Weights of a small GPT-style language model, trained from scratch on English Wikipedia.
Size: 4 heads of 64 (2 for keys and values), MLP 512 SwiGLU, 20.5M parameters.
Architecture: rotary positions, normalized queries and keys.
Training: a variant of Muon for these matrices, 391M tokens.
MLP neurons of a small language model. Each row is named by its layer, matrix (down: output weights) and neuron, and shows model dimensions 16-271. Each number is 128 + 32 x the weight over its row's rms, rounded and kept within 0 to 255. Numbers have three digits each. A neuron's up and down rows have the sign that makes its largest values positive.
After each neuron's rows, "raises" lists the tokens whose logits its output raises most directly, leaving later layers aside.

L12.down126:151146095147133103097128139146148122164175104148115142176118122122126129105122149184129102107094102243159106138092164117173124122061135125108110135117106164113145110096058132134099132158025125141130116138080169114098157150077126073168123085133147129108100186139154172089185139132089125159162147157129120160114119059106082160144147144064120174142141076107054142133175067058113158108142097110121113160108130137095129164074135098123071113150145122124137083143147147197113131122082136134125121128071129173148170201098131178107118150161134184096169112106070102166131134148097097143115166137188119108149138085106137096112046146136089156065114088091026176175105111091179165174112144114130076148177104153147119129165102076128148120113096176145176078120131091136071103162040157
raises: "x", "xi", "kh", "spe", "ct"

L2.down481:167091162117140133130103130127153181152134154164146085098132177111100152087135150126151103149089106146132153058119097130150086171111125123054070123111114079150147173116164161131083140095186096090154066105128134141157137157120101111163157085119148161155167150092116129162000123126088092140165164122141119133114105128081095151173158097106157116132138103121117152060159124113082122161152094146149131177150134140139094120159181164108090191073100127138089095070164101134124115174124082119118082056160072109157088135088118158112108088139146147111124111185138138124104092125172099172116121087093156156099140122142128109134083147183143106191165102128195109182087127097109079063173118174162191117092092139167073098139095143170138162121183100171143163140121119085105158197183187
raises: "ss", "ti", "tra", "ç", "sis"

L11.down447:117188175136133132201105102110207172175111151132136143165096113153090107105098083104193128206150090186092071147126152110115125131123082115177096071083097179139071136119098164090132044186150077143125151183179171121120120124108152086129133124148148121126155152119105118112103148069121174119162140145084180091153132078113150084124177122065163080168138143086140158165096203170156106170108081202135132106090100130098127118210142132086161182116138123081128146179110131167109120170129144148136123127146112136137126118036104171155136109140125104142149140133109071141120100061174120089112164155147153075187103171129148185110143169127128119119069055110071151136154085146056130092092153110164129146119100156151121153124107138099113122149101154134075071100153152184107088076160148
raises: "ell", "ear", "elt", "ella", "ele"

L12.down144:111114141110118149154102163169181106119121138138114131163167193088084100106156109134104114166114119154119158124137149124175140135070155121125137131127106181150146200151140075098148139165128157101129166115110135120182123149067130139109078209187067110129051155161129115140144118188115143178107150135125167107148141099124155136130156102161146126187044109113146137087092137100158152126084137162133116112139118195131139183126164092096122146097164158094130148155113067129147133100159164118071062183109133105138098054156135089153134107119200152141133155182115135124107090110114060146152145022098190096174045163125150107089080147113099152129153070149105109104106107109145130153088149153161113093121185231158104143115152139094129173142141115167179181177142114125105114070105132
raises: "0", "04", "8", "6", "9"

L4.down483:151130118162133134095152172103147112142153110116144132113115166109116134097086127098103124174133186096129146160169046065092142111087142081176168108101164078128140093130113086117086166156071192096129161152141134091136123135122163148158145135155117133160115144098191114164092175126139148131116123153142107150155179127154090093202128108174112103149174086114111166095101085149184136155143101117111102101103079072144111173108128144163081147078087057106167089132105129083156122136184085087050133139096121131121155088103118208095128119138107153074133156114139137159138117142097127114124102133117100078133123140144140091145134105122122122116174163054122203147118130097144206160135097056179171146063191093110082129086171156076090128056148106112212111118180112161108146199174195
raises: "ory", "oria", "der", "ration", "ories"

L7.down216:086125141168121127090141116154056069123140117093171104123158139161163111133081137161107145087107063137080109081096150146128128144156115173090180115094122117157148130126155191106106158175178154108115122077082145172136168138153121133156121149135125112130167163138094173100123132156105149137102190154139133150092137155113146150186143093126159089104111179109095106141145122126123127124097126099059082129118141118132065136186152119124168163166033105132153129113138122200128152108187124137160113181070111182143132104126109124143154119113168110105099146092066149118091124130127122140104064089159116089076115157123144095135127128131070128156128083139119141145094094146128145090054109140198121092115118224117074148087215107121056135129076041130151158111138095161156122136147161
raises: " including", " but", " which", " although", " though"

L10.down261:136121121096159140140084114158144103141125156140141177138148146143115076147158052132097083187116048116135105142092213161134247125127070083102045156165164102150165088093121118129151174097147116099138160090133136115117144123136105112174082123141141062128100081191142198117142119167134148106063109152167103061142082119128090106054106127143092090161089120117060167130159146126152117120078099155146111124087118137117099105199167128092131134093107193106169137129126156089157150162166127129114083158111171120168136111129114169138142163113104162145170148184112176142083106136110176128150124111107146136189123121149137162184127128085153083102122102140128107122152177128096091069087148176097163149122171243105105139116138084102144141128175104091100082117103140134171066153105109
raises: "5", "8", "9", "0", "6"

L13.down460:114175146115124150096149211155127063114130120116163134148123134218118103109153078138122133114117138194121124130151087074113095098136172112113123066092142142143165094141125135121173117106111049153073118126153164108146099238130132130143139114139064163149126096069129155102133118154139168126099106137150148112097063058072090126098156107158130076163192134128142116057117095158160134148156096156150147143150126132134119087185117104139130101105119154134135128161134104164094085134096124073093190112085120081102128068081121124139135095124123139166181110164124164078200115121128172115064133179083160182123144154119185120150006141135150140109123167091116126127165118193158139182146143110142127156161174160085081114137137133071149146132091117154144091091103127089130143168132115
raises: "'", "’", " faced", "uan", " would"

L13.down382:115086169085154134171098131141164145080080172138134193121115149131159160116110152124161060165068113134144148119067151118149175177070100129139183097132124123147114148120114070135133040131082127133115128153127163153092098083154098148148140184144147138110170101084094139125168140144127106136148128112193088164117126146107158142127127136127148153142093179069063100129124142123139067106152071107114103175146119164121071103113155090129088123116187158160150137119166066124092120151118070137157147112133097145131140149132127099129082162124101114135107092164126071092066101078107107148121102145176136100134158173146170151109150165134106169125121169153137155196170107126125150142066121127125102105146135097177128104119110110100148036137207136088119116131143083107083167115046116
raises: "ese", "anc", "x", "isc", "zi"

L13.down138:130164145099152144142135097132109121115126149150176074100154079135093111164143151107137145129104099176070127135121117196127072184119072111176100099099131100141137146125117190095198108160148103138152150163179132153176115147134141186064092152136149131124129110131102155083156124144131125140141146182177121109101134073110113119132131140167112120136040106127220072139087108137131136143137151188111075105115073098124149111116188147104109146116167150149126129078167108130134135152115105134114143125116080107136126131054103126105195088072132094144100160137136116110182117100078119104117124122093129198179182149124147105117106126135131166121134140198182115098110112100139144123150112142120150059136136153052158077121071083117150128103105099162120204093096123028121119066047189
raises: "pen", "'", "tain", "′", "’"

L11.down325:074116143148219155121074114092111163154135180129173151154085107194134122114085160120157132094144087147128120147123197142156144089106134140214099083119151094164123111173105091123077093157153129155096120169102161179164180143093112096099160132149141082095165140112111081145142127149098153156150144139139080149126099143144187115124119133124117145157157043107114114179131136169157108092115097158128125059184131092115076085189112120086069111172152113061058119169117095187090134138159078130128107143135155163048123155137131115132140168139162142109157134151150128098174133104121156132196128117182074160114140098177083116073132132137159132225133165181128122186153128120106105127105126155080117175159110116100135175105090162096093111074047135115152109127129163154136070117085141
raises: " its", " their", " the", " another", " them"

L2.down144:145119118144108148151075152140119037130085126077115089153141183140148071046128177096213110105160115133112145136113138194099014113148101149082170118200168130131150127144179119124073109152097110095141081114107113129081139112135169098129167117125151088091091125126100100149097186099080127109093116150211155164176075129148078147057141144079177122092091149166126175158114102169083109121132148145114095116164141165086091088131129136113167185110108132148155144132164140135154161159128130107151094129151101116119165141117046147134164095130174117134122154037148125125151165131129140125118116097143124120125123168099110118132098133110168144186119109126147178179145162079147130187123175145073140087136142154176107176112128035115200165119124155084132153057107115125116145112152132
raises: "ipl", "ination", "it", "ina", "i"

L13.down37:071129190112123126111145119113100164189160130146125142066073117165114146050120145127088137147131105135117146107146187137151116184140067122136164183095161152193129164153101191133139111159087136174143126182138147164195087212162132111093144125147111098155111075123071151148087112118105146094154137104126106169122085100125107106084120108085104130104144142174098098165146155090135179133156045137103127083131166102119065142184077118119152120105191093127142159100144115108103198163154093111140115118126127135110115099139175133104162102104083110144165109190137075126132115145162102110091098116109040150080116155113124158176107135099187130116172100116096139166111082110118135118150174086160079149152126114101136094171133110102172082151135128107108129134092168139173063102139114
raises: " works", " studies", " reviews", " lives", " attempts"

L12.down420:084105104142118119168062127123170153133170119132077087137121150110141117160184100169083120148152111136151073127152126170123141090138137170116123080151200148155079139082138116057148157155056149113081128121128133124104144104097097112174164131143130123155118123094052166129168086076193105113194174209124138170125096153094159157115121070141137091102150135132223089120120120161098084135116119188120139101115075166148079081125137116100129153126136173163059092139113132159092141115144096103131105111172153123143097163117147139144129142086175153170135142140195140115118131082145113103094184119092095139149076177131122126141061066097142119120178127129136146128121118130115160089149154116080117149132152253125157061116142073113095103107110129146117129097110066149164140124036174
raises: " \"", " the", " “", " '", " The"

L2.down256:138131146096080103126108143141134166110131138140118064164124105171155166156137109134079089218129112093134147144138129122139133102060133133096105115110154108182161145140109011143151126117168098175148115162145135150166154172104124122102109151099130113092145255125152129162139164141119168165148125119210134118109096103113137100110137125138101171120140139157168145111127162153066106141164108100089115125071173123125099086153141200138112143120147079148142139136108129186107167115164136123095047140014130139146136097146130172113164150154123099143132160103097110094130128145144151172093105160152113150150129114071143080153116090148019130092111084103093175132091147109101100139108132143130099081125078127098089148121137102104146151150183045089090117146144153144131136109125127
raises: " own", " former", " new", " first", " brother"

L11.down12:142163128121136150155125144115131153147112135050121176129205131211143106170140159139133117094127162135123093135138146146114085122131124112185102111141150115136195086140094158122132227106135130098164157079161151105115157154142146103063113174181117124105111111150147126146148119121173151113182144128144183118115129129177102133187164068122149123165066126140193131145074107073155123126171161099198078102182075039135112127135122143147142110153128050104158088148154129136146114139126126125115105124135129130104136118138129099114189110127100083095124158193104152213134065088126085098044090129102132109089106147104064173106184162137118177121155112145099192122174154171105115114101139144111121154071121103179163132089149088116122132066167169046137164051113070155194119173091090
raises: "rea", "reen", "orn", "rang", "reat"

L5.down81:100074131176143118128152124107107111119118067166123130149171102118112094135222128157104117105178110159156085154151115101130060097166127139138131087171074093135095090166097075124172128154120123148073086162140137111115197137118068071057154125134161115134120096104096103172116114145100097108139140149138114129127131152113154098081176175136131144142124116113093122126166130142175160155105097101108130087180090123155146149145115141185103141105107084134103183091168142255114182138042161147164171117151127154118133113131092098099130157127157163133099234126140151160094067104120156142162104141137136112127133150137116137124110197160093146140110152155101208167158151118078152120146127144138172113139152143037123138152116168149159112107100061178097097142102078086134120109078107
raises: "During", "While", "The", "There", "Following"

L13.down442:156132168102189095098152130093092100138135106122145108112137183133188113112124109059079082126118117065157133149180161162201129109144145143143105060196115116164106107139165164141186202130070148128069087056101146105100133099147136119206156118170189135103115114131163115091102090121138198065132149121203090142110132144120185111088127127109087168100104101108119179115091151139164202147149089064060140116147176116117149148091123176115143171159101073127136108133133134178153088123095103144160130082127116134124160128131108084146132092177059153164098157120081179116162140128158125184150105098128088183181083116105079158129130113101113096151133159117111164149114118152152106151153157147125182132113134118117103206121089154155115157103128112115062171112218118208140134154140170
raises: "do", "br", "vor", "da", "wal"

L10.down49:091119114094158148115066119113139150140145103131144091146133141131148134171174100104135189118101117137113147150131119060151145171153113086098124163129188133113126103092080079113054152100131114108153093192134136150125165168120113095080073132056160123129132105110085122135146078136094167093192147154126069144121135097140123194127136077111070172146130092142124155135122090119135137123076178102100142072140145150042066165130160137108166120133158061097118122113166127255091128095152122115128068124139140097080115174160200125166135142138125095164156106093128118141156121156136107133124096083122094178158118143152115136121205147121117141160113133144088178068102154103120145135198172132154125144144095200107177077114100133071131139086155120147154121170123140153194128098071143
raises: " what", " how", " its", " his", " possible"

L5.down90:100181122184171121090114117135170096118124113111107111125114225135149105138123082124065149187101186116120102095125181129101161140097141173202135155152092151087094130133115102139098119092148160075109144105143190138142123205111145155148119142129117145126115121130123150186132154116186155087069138141109102122180117120166105154152137147121077123138134112172116144152088120138104183102121132091125150161094139181197108132094129157096075093124104104173166143127152123088185095156199094181059157153107109149179080153160126150092102124122116131079127198151155049114132135179109132134144150146153166092130152138160156142156097077158110124189155122121081154132086133141103118125100164137132141152114134108155119098107138196131133175140143138149187156064154175105170086137071083
raises: "ore", "ory", "ories", "adi", "uring"

L12.down236:141108180186128119108146170129124136148145118125132183119162120174148047158112154148114139190158095170130158106153139118105092146112095095105103159130111145109114096123111099176155121109144183116194132101170093156189097162128107190099101093105114168149074109142150154156172189129094125160114144143130182115160112163161148143114124083238165099099096106108166096157142080155109158111152126150119105150099072165122159099110086103108144149076164128154090068077123085171162107189149109116124141120116099182121119070125110123070152119102153080130145125117098089111174139116101225156100177135076186136093163167088163141116088167102155087089177106139144114111143144121111128128093049125115093050121146156085197103149134167175130131113112071132142157062140100074111096071130164
raises: "'", "’", "ía", "val", "ja"

L5.down157:121169102111138092141132138134132126118105130158089110116112163151151100154160156181112084089155161105180105189136167134165070131137101121141089130148119100069132104143091102170137078122202135105186109160078160117119100176105109103113081120110169144176122123091131127151159089175118096110141135134126134097137057142115125083151108110153170060099169158098117174102144149117088117163124121087112215122170157197167109182166150106146122172118130110142137131104117121068149188132133131155128125089138087152102170138124063105070099122208165128107160111162191147098137092160177120107152158191142109157162122121058223120122149142121134164136141105149131173102148137079157125155151124156121136033119186133168146087129092176130172094157134185129077073156144132124085073132112145
raises: "ère", "ission", "agn", "achi", "ount"

L10.down388:107150111103109091131137120154173122040142162139136075198062158107128149173063090154104103124117111160111114129124118147132118101122092153137091103174140126124107091147140136079122145134148148118098125174054097168076138078098102066168093133174111126106186097165161167137130128143103163166156143112170091138137092138224181160156146110170067168124087144168102104100129142166144088119117095140121088165102045089189150076094079156114089130164132183163067178067100071148109097130180143140137042129104138075101103081124121135136140117132119092187134164094116114124170117140137115157075160140151164173099107115143167134120196100083150141087136126094178178153078163147172069094147096163130158115153186086139152166162127095115154127140151130103106105116161169166131092115067131
raises: "hed", "h", "hing", "hy", "hl"

L13.down38:107147085167166160151127106167088116139098132083114076120148125177066127086098077097173142111112184116125158099155141127082100116113142147103089160143114130146164120049088095108167173133145105113104090137088138037103059130169176185196097095129153117153157128058146103062168112110130124128102065117154183172110080164162151114152123146117078097107101191079173114102079121167166148138149111129148133136121184136126152152132146166052153150127154158143097123147111139107146098125072095097097132169161111166131168099147171132129140148124125140098165080064127166135157135074124156124103139134166147093124091097169115105116155168175019190117178121112129124214171120083121151103115095132096146118141154132155142149126094175107153147168105144183086105149154139102076111140118154
raises: "is", "uan", "ue", "ua", "u"

L3.down320:154106193127103145109124141118098097057200073190146141182135144075102166171101142123167176100153139152114164104095113107145063140157089116176115069169050095168134106142130131129148171166140109114146130167113152137127193130132104142098173152116150053125141167118093104084120109122094182177107117172108092142172094077121119101109088095108159110175101120116135086094128120170108196084149084111086114074131167108135145125122066131134111217113105150104121160134131203062148134080147102143175111140123113071125176136157137175147188113070145103141105114075144124178057113111089100099150152072065134173082124155125184132094132124129090153111091136124146103140091082148111107176115129159126155118151137158100137127078130110099104186133147097194122095149118115178125120137103184
raises: " they", " it", " he", " there", "ever"

L12.down7:118099111142147126130117178189120119122110173114129105151137199122155122137147138142149160111164105078185124165060122126147105083156180119124107106180127102143077146098174113115106110130090154151161101166115166078150163154154109105131150146133150126138115125101103108132110132125136173120097103217087126109099132108140056159120113169070135096107081095108084133106130074142135109129148104092125198080165117103105103109137122122152152169118115148150114107061122149250141143177141111129173101121091156088164099153094131093104146174164129201092152159159104162097090074127112185152090176107102144066084103112112139132087125216185148116155110105096177154158153120130110121128143098187062125017170088072045201125125132151122097113170122120103139121117183071112144134148113124
raises: " he", " they", " she", " it", " same"

L12.down121:133105154112183112139146136138050169116124136166109124145125096110095150110080154094116163120058124123074124151117100146162126170138110170158165125160150117126140109117076135126181139116104089114170102066197204177159182162106131124158154159145111144057158127140140102110112146071116109073138203049104146137063159129119112122116119168161081085106146114170169159174173124155157086093165151146161167122082101142109113185084107143122132146107079149165140122128085180106141122094106115075123105174103106182117064161144135042055128142148105049126091124120160130154130097105174137109172161125142169139133140160098162113162103169122155094173148060114096144160182171159176108137067091163161175149105092142104150117135087108127168153144148129096166096107158097101156147128132113
raises: "ame", "go", "ama", "play", "je"

L10.down226:182098105063142183160126140114104126131121068079124109132184129119085134075067143115166098102065186122173133116133134127120122147132098106146089135131117138169121170120113110142093077138124153082131098102075112157119140092105198146172114089068161146062123042087157126106130206103125153127152129162099149184163121106135186104097169104128110152137109126073168110059162094164119144147154100148146123127093089116198132066105174131097154106153135200129122098100175133057140102151135102158171116155108190153163130146119131122121117115086168131111155076128115093155109119143130090104138103155097135157129152125178141083104159083068157167094108135112115179108108129172139095156127103110160183074135148110164173103111114138136116106175099154102092080132147091132134153113141120
raises: "in", "ins", "uer", "yn", "ín"

L12.down98:139075132167109129144163150122071101133160118136129132154141115117089158137140075135156174114088148194141140140140169094126132116163175136107138194143088138145151145094108071091093143134131115177124121099111108085104130114120113123146124123126099161115094090103084123073084196150109083099143117109199194131106100106112110139137102051169144139157156156135085103088215095165144175117182118212128054068109165179185130169080126120147099131084106121095076108159185172122146108166110126154147156094135070108132134141110105147143124158145190163103181098113121129098108128108124076056139165152120130157111160149131093145159156107130124135136088141148130147167099108103080132099186172147124205131149158024129160109104115140143092095086116113179142168059093149077141124093099043
raises: "in", "ins", "ret", "fic", "aff"

L4.down96:117137134144123120099134143131151153170064122085084112105105190110120122094089086161161108087144126120134101164158140156100156153140129143070129117175137110212174091144092149145074126122104145124100199117123095181082089134128185127186145077143102159134079160120145172101092154173113129149125104118067155146100109154054169192111123137146123128128061188122198131111070131156140119172084092155062145069185117132166104111183148091161137138123137143131153091139081148118126146107152055135106095183139189161153169120121169088110102136088120161154100108181112153151151103105139155147091094100152101142141135116154184128139110182111069194095131164101086187158135140174117096192122097118194102121100182117095142126135139105150110097141127141084102112143050096173132141133167103
raises: "ute", "ha", "rop", "ress", "hard"

L12.down295:144193155117089141075086167132177103094122119130139116122193146131182148113157135112096145119086125158079112151127100126087106182087164149102180122167115165122120138077129102156096043194093146101149106117137109121165118173145109077120177045117088147129161117106138102138127136147085126073153133139147112196129142167152105125163126062129107127127125139139173071145083100072138104165103167116156069131150152171095142063101114111120128171132130127152110122126190123018071216126168204089141097165147129122196159128196160175153152090106126136094093126155141173091093122159132081153135169127144107100142119194079106157186120123116117152163103089156064090136156171121147136083174122165184082146133121102112112091156166109162125152149165120137158116059177139154141123101100156
raises: "ll", "v", "lla", "va", "ns"

L4.down18:133099114059110142138090131088089062141102125125067126115151090123117113148082129130080185115131093138167123116164152145115136158161134160077173157113073097176166109106122110044141171087153158142103133087156060160131130132057133163128154142168142133111116131150176117182113157121113091123157135166095086144081122174144194148082142092114145133104127178116085117174157098073096077138195105169124186150120131126173051105141069168157092154087152134082105124200129094186138165135117139171171113104092098119191076187149096126078093080166090152150121176103128105133160092150088139083133131143125160117136128151137174095155172129096053161170107150085111171130124150056114186150203154123080146153151151121154189106171106175191154118182177112158121125139131135156116131133077116
raises: "-", "\n", "in", "s", "ins"

L12.down414:109094144163131114161163123127081147138078135127179155167121174169097128131062140153067157112175159092169115142156111122155144095133149091129168142202168110129108101139104113103115152111138170119168145156147087152099096076141140117112114168082150168136120090077143115107130181140072154095143099116197097124137162135160137165087160167019113120129118113101193086160130136130118112102081181114091079131126145086137184135113119159095144191132169103111151161134118138163113144135127169144064132118180118114174094050135161094116129125128141125102088156106096110062123140183126130143094176187136107139174141131101112086182041097089116111119146094123181118146170150090155118116116115118098089162174102174113108145127110110142124138130093151106064089165176118131140098111151132
raises: " September", " June", " July", " March", " April"

L10.down473:116166156126164119103127132132114091144071173075149130069125161135148106216113082105100094139156120093111122129129137096137115202072140148172105196129066078139103163172118126154106141195127104159109105123170180096041141148096107091143076150147146163129136013157129133177164104111136083171138070130125128115163035106088076099125124106157138120135122130097136130136110135140114113125123164100138136112176180134179164147183176131098108088093127143142135112110142116153127153119117105163115153146120132125125112164145165080106122104092142108125178142158163145141118133134156130114172117115085109119150114152050139105100147139156204169129129131154086146115132107114183165123085100104136132106111124175176093161132145228138171060128106149158108081147099104094054096160082130
raises: "oon", "oor", "c", "ouse", "aster"

L4.down289:149120115134115134146112126135134166088142073143128106142117152096155185146109082143163116127158100120183158159085153134125079196188150076117092139133103105123136097154160170159150120117083092133157112120095128070129101124165094154121188101129149135174151108130120118151146064110091171130112124159129080098142129099082127166142122114088103142108104119171158085070089077117118155108149144118110146113098127118146125114096094108179162122125150150159111174077083182141122151083140032077187128148147149128177140157107104100125114129146128179105106077165119161081090166096137099079137095117079178096158077151093149122131105177167104160102144107113140068164113121143121152153120101097159117089160097128074193104100146127098126146184168112142105102204146067159158152126028125
raises: " there", " they", " she", " he", " it"

L11.down493:106106110164079093094104147089080115123164102161150116104172169145143125171143099145137156200144153112150186178144144148180097106125064141092165067111095124173052153133118198101154139101133177037135114075132112070098128116154127149156159104050128143153070090166106134083163124123114100117072140155134098153137147136123124110143175093060141133120095122158132125122169126146118080092155133128162109119180120106137090066173180114108117122120162170093172154138140164189102157076100109144090114135120112134103136031139129124104136122143209205113118193092132171169148154141093141083117198124155152111102148108097169139087110151135175160126146092146030145140105158101128121083164181177122094142118111195135130113118119166147128151095120165104120151103126132125110121095156107
raises: " This", " Since", " There", " According", " These"

L5.down459:108087128134095137123097161174153170105105114105116058151096146153145182124087097127147158084154132107128158111079151158123114145155161126134102099181125072217114026161118158133108068128093070120168132115108151111124138117099084125116178104103182147118143099095132072177151098104155094138093094137122159120191091124164137110169106103146164146106101116158132145130081112140101121158182159136045131187147171135144117098113170107142144103073177109130086192140111204125107149163161108103116088143150098124146118160076135165168149190122076152073113057147130133153101145102120174090125162109104131104113102175085119127131105189162123143127080096154097123104083147132144082118106113128104147098167079082113137134170143144099094163151151087067140041118139060135157165114125126
raises: " it", " they", " she", " he", " there"

L12.down510:130152102168116151124136095123171141151096115114172123147140083100175177103120146117078108150116121105147163146148161137157123116154199079118093152106106117151146141137106255132167126133101119165150121140149114137091092104099140121125128150138181112136098091211110148146121183113107118133123068160163162139175154137164116175143158118097077144050067103149053126134182090130155095106134139136127099147105143153191123151157096175108084078181136125173113156198070111064111128142126146102088123110094102093125172100143082117130127105117105098165169123118146123138101163136114047130190124154085189054149128120173111076143059100087176085122087057148162145184106155142178104113130121087095138074104109050123091139103124097155127101151138097087162119112095099126124106212114099
raises: "ares", "olit", "odes", "ography", "ar"

L12.down168:112147042128029084057148156108136149103071167111134171131128215157049129112144130175143161137095127151082096144124124147113145145112084067120116124152150190128166184112087143075130108133108144170138149134191144183113114152181121096133123073105061130148126094105150175117078106131125111071074163137132164097118056103116124089165130122135128085112157123137096143183125132149129119163166160187176089138122115092185106109046062106143120171119118157156102137148145100085137170109110112137176140163113157087161079102131140136060149126113141192180149081145093160153105127087154118093151099120135160142148142166133140087141130148148144128131123110133157049116193168156122168114090107132123147159129143097115133130087123104189197137132129085099062169156176117126119145091115131
raises: "’", "'", "°", "ed", "len"

L4.down331:183116159072150083131109124155084182094109162113178126193161128108109093115125081160082049120131136124077097165218129159128110134104128101123152077115105145156131114228125131111185127116161098112098175137155139146137121123129206135150131154138191129132116111104063135154147144051127158138075164100124124130157081107094151067127142120123139103172106130141096159160130108148150151192150073145120150015151036074173128168142192136115116158093109177118143114117147112149143114125133084132134107114150146117072141148067180151102121122116117090221103151146130182183106107113151134217113169086087131155136123135160061116071118192138083171122138118137114139131143176169146143105129148151149110133118156102117107133145144124073119084148125114126088119170136151182055119061119168
raises: "ider", "elt", "ell", "ele", "rit"

L7.down404:137116124120166159125142107110120168169104094184108117142161093097125136194189109149159120151118179171106063186114106134083070124142058129074134179125140053126066148114150087154143134134077173093119134124124149121120158220119057156107099078125140188137070148106094136125099131128105142072096130167058112165162117142156131117085143175149100124156144135134067126084134128142145120121141186151126133138189103107147114114133091134163100079129130151123103105127132120255126140133050108120080133128086137107136138127171133136135107128152139126070113239118083146079057075130114161122126146160119102086194157113141137113131126136145159093114131130156144218151115158121133143114117128122134188125161162150065068138135123076142103095080130132137112130116123076110154113081111159
raises: "The", "=", "In", "Following", "As"

L3.down16:062114133139159094025097152122125126143127127130144132136125167167191125095174141090085117086109143088147158118158095108100065142114116134121141114155172155151125093135127178185063059147113096106145102132102145122128161081106128079118123145076144164155126172175123157057114166127196098152189141102064150039124084105084112170117156114134116145215147081093164127092103140106101135095186158054151164102161130109129094123193092138163113081135157118089150117102141063162168156118094100113101157137180096169094219103098118140138199129147108148169102118129196130153129093098102115120120116181084106101157113096143116091154096132111068147097204129129042140168100088070109156158120124133164104154114144113153187150113129154157104102100096162120083112055171100152153155133128102
raises: "us", "nan", "til", "to", "urg"

L11.down260:016127117110142135140108158090202131130123150109129161154045143137147136117128146119171130121125151108101181128154129127121112159172105118149174162156115169166161084160086145120110081136154118137133176130141156156056159177134148123099158082172098063121143144100046139130157138101097175113143171163153085072150153119157103106155159138164170187201111072119132083118087130067129113039118146157130152071105071086159144139091126102101125113162132134108051160151140129192094194122125102095083113141082135116095081172114120140201180078088146138128144139194161194131152138200103166155084092113127142140089115151086151141069130134120098140127154118189163085126143123139075170128158172191123119117145094195155143118102124101093149084152140104141106089120113139112107123117122138
raises: " them", " their", " his", " what", " another"

L13.down181:123112183144143151121162105103129143151149126096099128201104164126151210120127097104134153124160156108138068135117126101120105156118155160156140164151143122077120086163134153116167137097074131075125146160103083160098143129112154124143099119120095215179098103162104147130122132192128153117156054107152150112117117182171211132122086100117082140162127073185139102152103082082095113105166120053123127125171105122123151141079073119117137094192083122188145163116154142155103073145118127107150060117056146106151114044081090124139161120143096070139092203163121132089140171162165071121154128126150126092071113109128141138097158122177117162064100112059086141150161117114174178103130103169144160125116145080121109118080107089129121110111086180155107138167112153115136097123093151
raises: "ha", "hy", "hab", "hi", "hl"

L2.down394:124117152145082119140100082178150149157072093124108153082154211068144051089135153151139063140114104112161084164122108073089139128115123117095127115123050128079118107113125149060115160063122153125138188128125190147139107075121150133115161159130092115114190134137106089147129116158151146110130118091120141106129115206105152191145070126111172104128125128095205152182097149069110113114125209149145166132158157164148103131155141144115056121146091121134118106148114154117128131137195081097121117140130197173139178095104194070135134152166168152128156095123124119037084151210116171123115086135171171119160143082139129089068105206112087146160129133041077173157159115103174108113173140151104085131113138131124116139101049198127123120122162094107098098147122135126155132156112127
raises: "uted", "ute", "uta", "utes", "ase"

L12.down142:135166148178150147150092116164177127112145093124138090087127188122144131145154141069173110061125140122078149064096140160080131150162115080062175148131147116145114113132131125093079101166131148151126127139141184155129177122146148094151172106151144101127166100113110116190159119112106169063139145194138119061162119090136143107123106075094101133145138109066097113096132154180100147092079100082084157148160097091091138130116097116113159150118174149133087171148132147237130075095121175107150070129149118134095146163085151162185157082102185166129137071125151145197114097105077112196148127089103120147126179138149198107103133138137067139101133164153124122217095121112096140083174116111076136102126128217133115106163087116171105165103172124171101085090150086138154168123104186
raises: " the", " his", "ide", " its", " their"

L10.down458:186127159158131109150078105155143165084100116163144157064172080128148175183097155095127151113145068088132150092117097139139124176142107140079116104116090156071178122095149103122147169174104146159129147163178109179096073115124138113124174158129161108142093172096118123165138132110121138128090151127053102074170149114149124165113062121112145140156158142085175179090175133141131153111105115117149132141124113111104147105169142070156173115174086163167133131125160096127070137203108132152087126139142094053126077158080190233145143142144143115143051137100078120109148175163111117121115192096142074150129143021117140130137125140098069093099131107148119178194128105076136149091101139155142142136091141167188153107093158178109147103087113122099097113158160156144150143113114161
raises: "on", "ons", "st", "mon", "ida"